python train.py --num_key_value_heads=10 --intermediate_size=1728 --positions="rope" --init="uniform" --init_std_qkv=0.0191 --init_std_up=0.0191 --beta1=0.95 --batch_tokens=131072 --doc_mask=false --train_tokens=902600000
MLP neurons of a small language model. Each row is named by its layer, matrix (down: output weights) and neuron, and shows model dimensions 490-553. Each number is 128 + 24 x the weight over its row's rms, rounded and kept within 0 to 255. A neuron's up and down rows have the sign that makes its largest values positive.
A block is one neuron, or neurons of one layer that tend to fire together. After each block is what it responds to, as a language model described it from the Wikipedia text at the highest values.

L9.down37 [104 115 119 152 154 150 109 119  76 149 127 152 100 133 124  96 112 170 160  89 122 105  89 130  86 160 101 138 120 132 139 130 134 118  93 123  78 156 141  88 104 134 142 166 120 105 130 156 143 140 160 143  98 113  57 102 141 133 121 102 152 128 128 108]
L9.down79 [144 118 120 142 119 114  99 131 158 107 109 126 118 111 112 134 113 128 147 142 142 103 103 140 133 118  91 140 175 133  84 121 165 116 120 153 129 133 104 164 117 147 110 144  96 107 133  89  95 121 170 110  93 114 147 101  90  95 129 123 106 118 100 132]
L9.down148 [162 136 132 131 130  64  87 122 126 144 100 109  63 146 142 103  86  99 105 153  92 127 129  98 111 152 115 151 163 105 100 132 145 111  99 136 110 143 131 154 148 157 124 112 142 123  99 169 133 152 154 103 103 111 129  68 110 128 105 134 149 165  52 130]
L9.down426 [ 88 151 119 148 125 125 168 138 108 129 141 140 137 100 126 108 124 123 116 136 129 142 113 141 100 137 156 129 123  86 131  69  71 133 137 145 127 123 170 168 148 143 121 137 133 127 139 134 123 178 110 122 141 111 174 138 118 123 171 130 112 135 161 157]
L9.down706 [146 163 116 149 146 117  84 126 144 140  77 101 118 110 131  77 124 119 152 151 136 111  85 139 141 115 133 138 108 103  81 141 136  79 115 120 145 131 132 119 114 102 115  99 133 116 130 128 138 156 117  97 116 133 107 118 161 123 124 138 132  87 116 131]
L9.down708 [173 154  97 138 118 152  75  91  64 148  99 131 144 162 110 118 141  94 114 136 112 114 106 118 130  60 120 112 114 120 160 101 102  99 134 113 133 118 179 121 148 134 118 120 125 142 149 136 127 120 128 100 160 142 124  84 146 132 126 131 150 126 106 139]
L9.down775 [141 173 143 122 148 131 135 134 137  94  84 110 103 144 100 130 113  93 110 153 169 114 118 111 159 127 152 162 150 170 148 140 147  93 132 169 153 125 191 112  95 124 136 110 153 134 116 161 103 145 132 140 158 126 148 110  99 115 141  74 144 175  87 128]
L9.down912 [127 127 128 138 131 109 146 127 119 136 138 108 121  98 142 171  98 144 129  93 102 133  89 103 108 132 133 114 131 147  98 152 124 141 109 124 111 158 180 155 151 164  70 120 110 156 128 134 131 109 117 152 129  94  93  91 120 128 146 120 118 123 112  99]
L9.down1091 [179  96 133 104 136 110  77 134 122 112 115 135 108 142  96 116 158 143 158 141 106 116 139 127 140 127 129 129 118 116 163 133 180 147 104 157 108 111 119 113 153 126 175 132  97 120  75 131 135 134 129 149 114 147 138  88 157 166 175 120 131 155  94 129]
L9.down1097 [136  92 140 112 139 115 112 128 127 160 150  93 129 141 113 133  66 132 106 141 162 128 169 134 145 159 125 135  72 152 145 155 126 124  82 142 102 118 138 125 135 169 133 108 105 108 120 109 129 133 165 132 188  74 119 103 132 112 162  99 137 104 132 132]
L9.down1109 [112 141 154 166 144 134  85  91 121 124 152 167 133 150 121 139 118 161 117  93 120 108 141 130 114 137 174 137 120 140 172  99 119 170 163 110 111 110 142 111 144 122  83 151 124 102 125 141 165 148 135 117 103  96 108 125  86 150 134 142 126 141 135 146]
L9.down1279 [118 153 107 126  99 111 139 159 126 111 118 140 130 145 125 126 123 122 114 118 118 142 113 100 121 119 149 121 179 126 165 114 106 162 141 123 165 111 148 135 131  74 112 122 143 113 107 101 149 124 141  90 101 130 138 127 123 116 122 112 154 143 104 137]
L9.down1303 [173 107 146  84 126 111  83 117 137  92 102 153 113 115 124 115 125 113  97 118 109 176 160 100 131 114 143 107 134 125 102 149 171 127 139 129 180 139 123 167 126 125 103 128 140 121 144 134 125 154 122 181 144 129 131 114 104  88 128 130 136 108 126 139]
L9.down1372 [ 94 107 110 141 135 118 169 123 161 144 105 159 115 122 118 121 133 134 139 124 106 129 131 131 124 131 128 144 105 116  80 111 141 122 130  98 116 119 133 139  98  83 106 126  88 154 131 127 147 153 131 112 144 111 125 127 140 144 194 136 175 129 128 114]
L9.down1464 [142 164 113  80 110  93 161 145 109  82 113 166  95 117 125 127  81  98 114 117 145 146 177  99 109 122 146 121 123 152 127  82 110 142 179 102 147 176 117 188 114 147 129 199 143 125 124 139 139 138 140 125 119 154 123 148 127 134  98 126 112 175 130 121]
L9.down1542 [143 104  99 138 119 144 122 131 110 137 137 149 134 151 123 174 125 142 153 117 110 148  69 162  88 147 137 141 139 127 121 112 131 127 120 107 139 110 139 153 130 130 154 113 103 150 144 119 136 153 108 150 208 143  97 102 122 100 154 132 120 112 122 140]
Responds to: Proper-name word endings

L9.down191 [133 107 137 168 120 118 152 134  88 106 185 172 146 154  98 116 138 109 170 140 121 127 122 146 104 147 162 119 102 104 143 120 103 118 113  73 128 149 138  96 151  96 122 112 151 131 129 116 167 161 115 127 126 125 117 141 128 124 118 101 133 135 140 141]
L9.down209 [ 80 115  93 150 105 104 135 154 123 128 165 107 138 135 127 132 169 134 105 108 141 118 118 114 107 163 121 169 128 119 147 159 105 110 106 153 134 147 201  81 123 110 115 112  86 124 149 118 144 117 171 132  87 146 109 177 133 122 122  81 124 107 114 119]
L9.down274 [136 141 157 115 124 164 103 129 137 132  65  96 145 137 158 151 152 106 142 115 143 170 162  92 100 148  87 112 123 129 111 126 106 182 144 116 103 134 100 147 153 140 133 113 165 135 173 112 105 150  96 125 121 173 109  61 128 155 141 146 140 101 127  66]
L9.down446 [144 105 164 197 107 129 118  61 177 108 159 122 131  95 136 144 137 153 109 140 129 123 131 132 111 132 128 119 151 145 126 105 129  94 150 149 110 142 132 122 164 117 101 123 132 144 121 119  99 125 123 117 149  90  92 131  92 113 111 170  96 122 128 128]
L9.down457 [122  95 167  75 124  98 135 126 118 149 108 130 151 103 163 113 157 159 156 130 106 138 149  95 164 161 116 132 146 117 146 126 105 174 124 153 187 147 145 133 119 144 115 124 128 142 129 119 161 156 147 137 115 118 112  83 144 168 146 133 122  96  72 131]
L9.down463 [126 122 147  92 148 178 115  93 142 134 144 157 118 130 141 150 144 120 115 119 177 156 154 116  99 105 119 115 147 134 116 107 146 103 115 118  96  99 115 147 158 160 108 143 125 121 125 123 149 115 112 109 166 131 190 114 165 152 147 153 132  86 145 131]
L9.down478 [100 117 136  75  91  90 108 115 141 136  90 116 117 137 144 117 119 161 160 142 120 159 162  98  75 118 121 127 121 104 113 125  95  99 124 113 117 108 141 135 144 150 156 149 106 128 117 125 104 135 131 159 125 168 158 122 131 145 147 108 140 148 119 164]
L9.down663 [149 172 134 150 159 144 142  99 110 129 137 131  94 126 159 115 111 132 144 129  65 115 106 105 152 139 170  92 110 127  68  86 110 127 184 150 145  90 132  91 100 110 109 140 112 115 120 100 203 133 169 123 149 168 133 110 137 144 109 110 129 132 150 131]
L9.down711 [117 131 145 132 127 136 120  92 168 146 145 138 100 114  69 131 130  94 110 147 122 144 105 156 107 155 130 121 138 127 172 117  76 108 104 156 131 107 142  89  63  98  95 106 122 123 149 142  99 135  90 117 141 166 121 138 134 184 148 118 148 131 143  92]
L9.down757 [147 100 118 109  95 128  91 141 118 123 140 146 166 148 103 127 149 140 131 124  85  83 126 170 134 128 166 140 105 138 128 107 127 144 126 165 130 145 143 188  65 127 104 159 161 111 145 154  96 113 131 166 135 130 155 135  87 186 163  92 114 148 113 122]
L9.down845 [124 143 122 119  87 141 125 117 131 130  98 104 172 139  91 117 138 100 135 106 150 158 112 124 142 126 107  80 130 121 141 160 187 116 112 131 121 124 117 143 111 110  88 132 146 179 102 127 138 130 128 168 118 139  98 162 105 132 150 107 144 124 116 148]
L9.down1148 [114 113 108 134  94 152 120 112 154 163 173 155  86 142  83 110 130 166 149 124 174 132 129 138 123 112 194 113 157 146  96 142 187 150 132 189 169 155 106 111 135 133 151 145 184 138 136 146 117 130 146 107  75 174 121 114 146  90 102 126 139  93 136 136]
L9.down1252 [115  93 154 133 162 131  90 137 142 136  95 126 119 136 147 131 165  98 132 114 121  82 180 134 121 132 148 155 112 117 110 158 146 117 125 142 123 129 119 119 135 103 108 117 146 103 173 133 100 121 142 146 144 136  88 169 114 201 128 146 104 161 114 154]
L9.down1361 [140 126 154 109 156 117 115 101 146 151 156 126 119 102  93 142 157 132 112 106 150 122 110 135 118 144 107 109 125 139 143 148 115 129 138 128 152 105 182 147 121 130 141 120 127 170 105 173 120  74 175 120 120 126 148 128 149 138 117 171 146 100 143 129]
L9.down1508 [151 102 121 136  88 144 100 142 156 112 143 150 137  87 119 134 131 150 155 132 141 134 117 106 120 121 149 111 120 122  99 108 157 190 129 135 113 145 139 108 157 166  86 134 122  74 155 137 164 132 139 142  99 129 135 152 129 129 140 114 161 135 166 198]
L9.down1637 [108 121 113 165 127 121  97 146 158 158 168 151 123 112 137 138 115 152 126 104  97 141 141 147 138 110 112 186 105 156 105 144  95 161 159 112 139 114 102  93 133 144 119 127  99 133 189 166 129 111 132 102 132 156 129  85 111  85 117 145 126 137 127 134]
Responds to: Sports results and careers

L10.down113 [179 126 130 135  51 126 103 112 131 141 107 120 118 112 146 112 134 123 130 100 117 122 127 144 102  91 166 108 129 116 148 148  58 117 155  96 113 125 152 113 122 122 143 136 121  65 100 149 134  94 178 133 129 118 130 173 120 111 115 144  66 136 173 143]
L10.down512 [112 124 131 112 147 137 145 130 114 128 115 128 151 131 116 175 101 117 140 168 149  94 139 131 102 152 114 148  94 113 144 137 136 131 109 172 102 131 156 107 133 136 127 157 117 132 133 126 163 100 122 114 125 130 106 107 154 147 116 161 135 125 127  98]
L10.down527 [142 161 101 139 123 128  73 154 102 112  64 139 171 149 138 163 151 139 168 128  86 119 171 153 107 166  95 146 102 134 109 107 146 139 115 122  84 104 148 195 152 127 105 140  61 145 133 104 112 180  75 127 158 178 114 143 128 100  84 131  94 141 138 112]
L10.down1397 [108 130 136 108  70 104 123 144  73 153 138 138 149  97 138 136 121 137 142 107  94 133 118 138 112 109 129 145 152 179 146 115 169 123  92  81 117  90 135 126 136 117 163 106 136 148 128 121 142  74 192 148 143  88 111  95 138 166 137  97 118 104 106  81]
Responds to: Structured data cell boundaries

L3.down765 [ 88 172  85 123 112 127 103  97 127 140 110 129 144 155 126 112 145 104 221 141 106 143 116 143 128 131 159 119 149 145 137 123 117 107 159 139 113 154 100 138 129 119 124 147 156 131  91 150  84 122 146 116 147 166 136 128  70 129 142 120 152 105 142 155]
Responds to: Person-description continuations

L10.down25 [115 153 133 153 162 136 118 156 156 114 100 134  94 127 124 151 126  95 121 130 149 167 127 132 166 129 148 114 155 159 139 119 144 142 147 155 159 167 133 157 145 141 118 138 114 112 141 122  89 117 164 104 123 107 138 170  52  95 148 140 123 125 113 137]
L10.down479 [113 134 107 158 153 136  71 132 115 115 157 161 114 110  97 112 156 151 134 136 134 112  82 182 168 118 108 151 116 116 113 104 157 117 109 116 100 129 150 113 142 153 153 159 124 125 132 134 112  94 150 132 148 130  83 131 183 125 153 170 115 129 105  90]
L10.down495 [171 112  92 128 113 129 139  96 123 110 109 116  85 117 111 117 124 130 116 137 139 128 115 131  96 107 189  68 125 159 130 120  83 132  96 107 132 110 116 175 114 142 140 116 106 165 130 130 145 146 165 121 135 121  87 186 154 136 154 150 141 126 143 132]
L10.down1293 [132 123 114 127 109 118  97 125 148  99 110 119 126 116 146  85 151 154 110 140 149 171 134 178 160 157 117  77 113 139 125 103 124 110 140 120  74 156 113 122 134 142 145 150 116 126 118 145 117 117 163 117 139 163 104 118 119 147 153 160 145 113 131 118]
Responds to: Place-name pieces

L9.down110 [157 113 122 146 132 106 150  98 113 135 133  92 100 154 128 128 105 114 104 127 120 112 108 103 127  59 118 116 123 136  94 121 143 136 151 156 148 115 127 126 114 133 120 142 158  94 162 159 158 138 160 100 100 164 101 134 153 167 121 117 153 142 138 160]
L9.down271 [126 120 115  76  81 147 169  84 115 102  97 122 134 116 140  92 146 152 122 148 111 118 130  87 124  40 127 132  90 164 139 104 125 119  98 146 110  95 124 141 136 163 104 108 125 139 112 100 136 123 135 108 122 111 134 120 137  84 110 171 100 130 143 134]
L9.down315 [129 122 122 106 115 160 110 138 112 137  89 169 123 141 147 104 146 134 159 104 142 146  88 182 109 137 109 135 114  93 114 109 148 127 149 168 153 130  88 103 132 156 118 123  90 123 104 129 160 144  88 135 135 100 155  54 150  86 109 108 118 124 129 122]
L9.down334 [101 153 148 129 127 122  98 122 167 117 127 137 103 125 125 104 167 182 127 152 126 106  97  85  89  93  99 115 106  90 138 150 135 121 160 126 131 134 123 128  75 163 124 109 104 122 142 123 133 143 129 156 129 134 135 108 109  98  85 108 128 131 136 146]
L9.down419 [ 43 148  91 118 147 136 116 111 133 118 146 112 127 163  63 127 122  90 149 148 122 121 116 104 117 110 146 107 122  99 148  77 111 122 124 109 162 147  88 132 151 138 135 185 134 159 116 109 182 128 113 163 124  88 139 124 140 141 103 143 135  99 120 171]
L9.down428 [134 143 123 132 147 120 131 135 109 140 124 144  97 131 116 116 119 113 151  89 122 143 132 134 120 101 112  85  80 121  88  87 143 130 128 114 131 128 158 134 150 160 128 109 115  97 133 124 161 149 152 127 117 119 108  88  99 104 140 121 152 147 122  78]
L9.down469 [ 93 117 175  97 110 130 150  99 102 180 151 123 134 182 135 104 121 147 183 161 139 115 157 140 148 111 121 103 133 100 124 130 136 136 157 128 111 170 147 139 127 135 137 134 135 135 144 105 118  95 138  83 181 135 137 104 129 111 129 128 126 121 164 152]
L9.down1069 [119 128 125 114 128 126 115  60 138 115 120 103 129 169 112 143 113 109 161 172 135 144  87 150 109 163 117 135  96 117 147  97 139 102 156 166 139 147 120 114 142 123 124 105 109 124 157 145 118 128 127 112 146 120 101 137 172 128 102 127 149 147 140  91]
L9.down1175 [133 149 150 126 139 144 135 107 126  90 106  95 156 161 126 156 109 128 164 168 140 140 102 125 132 146 149 124 145 103 119 133  88 182 127  94  93 107 149 120 153 104  94 167 146  98 127 150 116  91  91 113  99 133 118 109  93  60 149 105 123 103 108 124]
L9.down1200 [134 180 134  85 103 144 140  82 116 163 144 112 147 150 133 146 132 141 114 143 109 130 148 135 165 125 134 138 157 106 166 161 167 141 145 123 136 125 128 180 134 135 144 110 157 101 121 130 137 138 138 189 113 145 113 113 163 140 114 151  77 102 126 138]
L9.down1328 [122 103 113 131 108 127 120 116 100 118 109 126  97 133 117 149 166 136 105 144 118 128 145 112 123 134 165  94 158 126 167 165 148 151 114 113 116 165 100 122 149 139 130 121  74 145 140 128 108 155  86 131  98 159 122 103 138 147 129 126 165 137 168 128]
L9.down1557 [157 123 132 127 156 126 120  82 134 113 131 145 135 133 103 152 135 118 121 127 120 120 107 151 125  96 159 132 134  82 111 106 162 150 143 138 124  83  97 142 110 117 130  93 113 115 132 111 154 161 141 156 152 128 160 176 130  82 122 140 120 135  86 130]
L9.down1568 [145 153 150 130 150 130 142 126 101 134 117 113 151 132 120 134 117 123  74 167 118 150 124 121 147 144 151 110 109 128 132 170 152  96 127 113 106 105 138  85 120 137 114 111 111 101  89 186 146 189  99  93 146  79 123 101 131 121 152 135 147  95  92 155]
L9.down1588 [147 121 121 160 135 160 133 136 125 129 133 110  86 127  94 123 176 113 122  99 141 169 169  95  92 129 125 143 107 113  87 136 100  92 142 153 143 113 141 120 150 129 145 151 133 117 105 132 134 138 160 168 130 138 125 139 145 150 138 103 182 113 147 131]
L9.down1613 [ 86 169  84 163 132 134 135 116 142 132 113 150 194 180 152 131 126 117 112 143 140 143 126 139 101  48 112 177 179 115 113  87 115 124 148 140 146 129 118 128 120 117 128 167  92 121  94 145 109 118 138 139 158 144 167  85 140 149 114  99 126 137 126 130]
L9.down1721 [131 135 152 125 139  99 119 130 161 119 138 110 104 140 118 129 155 116 129 102 137 109 137 131 122  77 113 111 148 122 106 175 156 123 141 131 125 154 143 116 111 135 103 110 112 135 126 130 165 147 145 115  62 158 114 128 132 107  94  70 125  89 133 168]
Responds to: Purpose/continuation "to" and relatives

L3.down1526 [146 120 142 142 116  95 111 146  85 174 139 139 132 112  99 134 128 110 162  97 134 131 116 131 130  83 121 120 121 128 160  60 196 104 136 121 121 103 130 128 154 147  82 151 110 156 130 137 119 130 132  96 134 113  72 111 114 145 112 124 143 172 144 153]
Responds to: Name-final word pieces

L10.down214 [132 128 117 112 108 123 121 119 135  88 196 148 116  87 134 106 142 144 160 114 135 140 127 141 127 171  91 126 127 145 125  85 168 131 139 118 124 175 154 135 126 157 104 128 136 126  85  98 143 137  98  83 131 100 177 132 100 158 113 117 108  95 150 152]
L10.down222 [120 117 117 145 119 112 140 141 111 141 119 164 121 167 123 155 125 168 183 119 123 131 120 151 133 148 148 114 122 179 110 114 147 104 180  98 131 126 122 125 133 169  90 132 144 133 139  99 131 130 145 139  94 144 119 113 148  96 148 137 140 169 134 150]
L10.down730 [159 127 109 118  98  89 162 130 162 107  88 141 148  55 159 138 111 130 164 168 151 111 139 159 189 124 160  78 135 129  66 106 144 150 125 114 146 124 163 129 117 100 178 109 130 139 120 148 129 104 132 106 159 121 133 142 121  96  99 116 136  66 103 121]
L10.down1655 [166 133 120 140 135  92 101 100 125  91  96 150 111 101 115 144 112 135 117  52 101 132  99 137 160 160 116 147 158 107 137 124 134 160 100 140 147  92 135 161 137  87 101  95  90 127 119 111 111 135 161 151 113 109 152 128 161 152 115 130  85 157  96 121]
Responds to: Digits inside numbers

L9.down102 [106 148 133 118 132 119 123 165 158 175 110 132 138 124 115 134 100 119 111 141 132 120 125 125 111 124 151 123 144 142 128 142 127 178 158  96 155 132 114 151 158 115 128 136 123 167  96  82  68 142 141 146 145 124 150 146 193 170 150 152 174 130 146 117]
L9.down335 [130 117 116 169 118 160 151 172 112 130 152 152  91 139 153 128  98 146  96 152 128  96 150 116 149 139  91 108 139 152 108 140 109 147 109 119 120 138 112 118 140 135 121 119 172  65 150 131 150 143  83 116 148 138 139  88  86 146  78 138 117 150 158 121]
L9.down366 [140  95 107 168 144 159  94 100  93  91 129  92 174 131 115 148 105 114 136 103 118 160 125 140 136 110 118 127 113 141 146 101 101 128  84 139 116 128 132 109 133 115 108 126 153 132  91 140 144  92 123 142 149 122  88 154  90 118 127 156 116 137 112 122]
L9.down407 [ 92 163 124 115  98 131 160 131 101 163 142 122 120  70 121 113 159  69 107 133  89 103 154  91 117 158 149 111 128 155 125 106 141 150  85 109 117 154 113 118 126 125 108 158  94 106 158  85 129 114 114 136 136 137 146 109 131 139 176 133  98 132 133 107]
L9.down429 [163 116 109 133 136  57 139  58 178  86 127 126 110 123 171 134 130 121  86 144 155 143 164 149 139 112 100 134 120 114 150 106 119 154 137 125  46 106 129 140 125 108 131 133 135 133 139  97 162 119 115 108 103  86 108 135 121 134  94 129 133 117 144  78]
L9.down580 [138 138  69 163  83 109 107 147 126 120 121 152 113 112 130  92 134 109 114  81 132 119 144 177 130 136 168 113 139 110 153 129 110 119 160 123  97 101 126 120  79 136 145 153  79 138 117 136 144 135 164  73  88 134 121 138 152  85 103 139 152  87 130 126]
L9.down615 [175 153 132 124 140 105 109 139 124 127 102 123 145  94 115 128 113 117  73 164 128 138 125 118 126 114  98 123 111 142 115 160 157 149 118 118 145 117 125  98 152 121 120 156 128 144  78 116 168 171 175 115 120 147  90 177 147 124 116  81 176 170 131 137]
L9.down902 [156 157 144 154 135  86 145 142 148 112 150 138  84 105 120 138 148 145 111 132 162 179 170 115 142  93 109 128  88 133 111  96 171 148 123 107 112 138 141 118 144 117 143 151 140 124 128 122 122 121 155 129 114 116 158 118 121  99 145 160 161 136 162 126]
L9.down1043 [108 121 115 150 115 145 163 150 142 111  89 131 146 112 134 139 140 172 105 122 141 119 132  94 122 135 118 107 143 115 120 143 109 151 137 175 178 133 159 106 129 144 122 130 135 161 128 144  98 145 128 122 156 109 153 139  86 101 139 105 133 111 162  95]
L9.down1100 [116 128 118 130 116 119 121 169 106  80 144 146 136  85 148 143  70 115 158 130 149  96 157 150 156 154 134  83  98 119 103 137 162 134  67 131 150 147 159 102 124 152  86 130 160 148 134 124 138 120 117 129 152 100 142 114 129 145 172 102  92 122 154 131]
L9.down1261 [176 119 123 118 142 121 105 108 162 105 109  78  98 136 109 105 117 138 136 125 110 131 144 137 123 188  93 130  84 166 114 113  97 102 127 130 114 181 165 150 114 138 130 129 153 102 116 108 156 194  88  77 126  81 115 128 150 127 126 125 131 107 148 128]
L9.down1282 [136 145  84 155  67 126  75 142 136 105 120 113 149 132 127 106  67 186 150 123  85 127 152 126  93 125 153  45 154  89 136 166 120 144 117  95 139 150 171 170 136 105 121 130 117 114  82 117 130 113 158  83 116 138 106 124 120 131 131 145 153 102  93  89]
L9.down1307 [155 153 158 154  89 144 131 137 132 128 113 143 125 118 111 135 114  77 131 119 146 125 155 142 113 162 158 114 124 112  70 149 124 103 162 103 107 106 131  93 132 114  70 154 168 100 132  94 110 134 141 123 166 127 110 158 150 119  92 158 111 162 124 122]
L9.down1373 [144 171 104 156 149 129 122  98 130 126 102 168 121 140  97 137 125 165 171 134 184 115 127 123 115 110 136 117 115 123  99  81 115 177 135 147 163 171 143 173 144  89 129 171 120 145 144  72 149 124 103 132  78 124 103 134 138 125 125 142 114 113 131 139]
L9.down1418 [128 139 188 143 178 133  82  90 156  97 129 127 126 107 148 158 113 129 137 141 105 120 104  82 105 123 132 139 134 122 138 119 116 104 154 119 126 136 125 157 166 128 117 115 191 123 112 149 136 143 109 139 123 116 105  93 148 137 142 119 166 124 149 126]
L9.down1492 [ 48 113 110 161 143 133 134 173 126 143  90  86 132 121 130  89 147 165 157 140 122 155 124 126 139 130 135 165 137 169 155 147 137 149 172  91 126 117 160 124 108 144 173  54 108 138 143  96 140 145  94  87 180 136 111 130 141 141 101 144 119 117 177 148]
Responds to: Digits in tabular numbers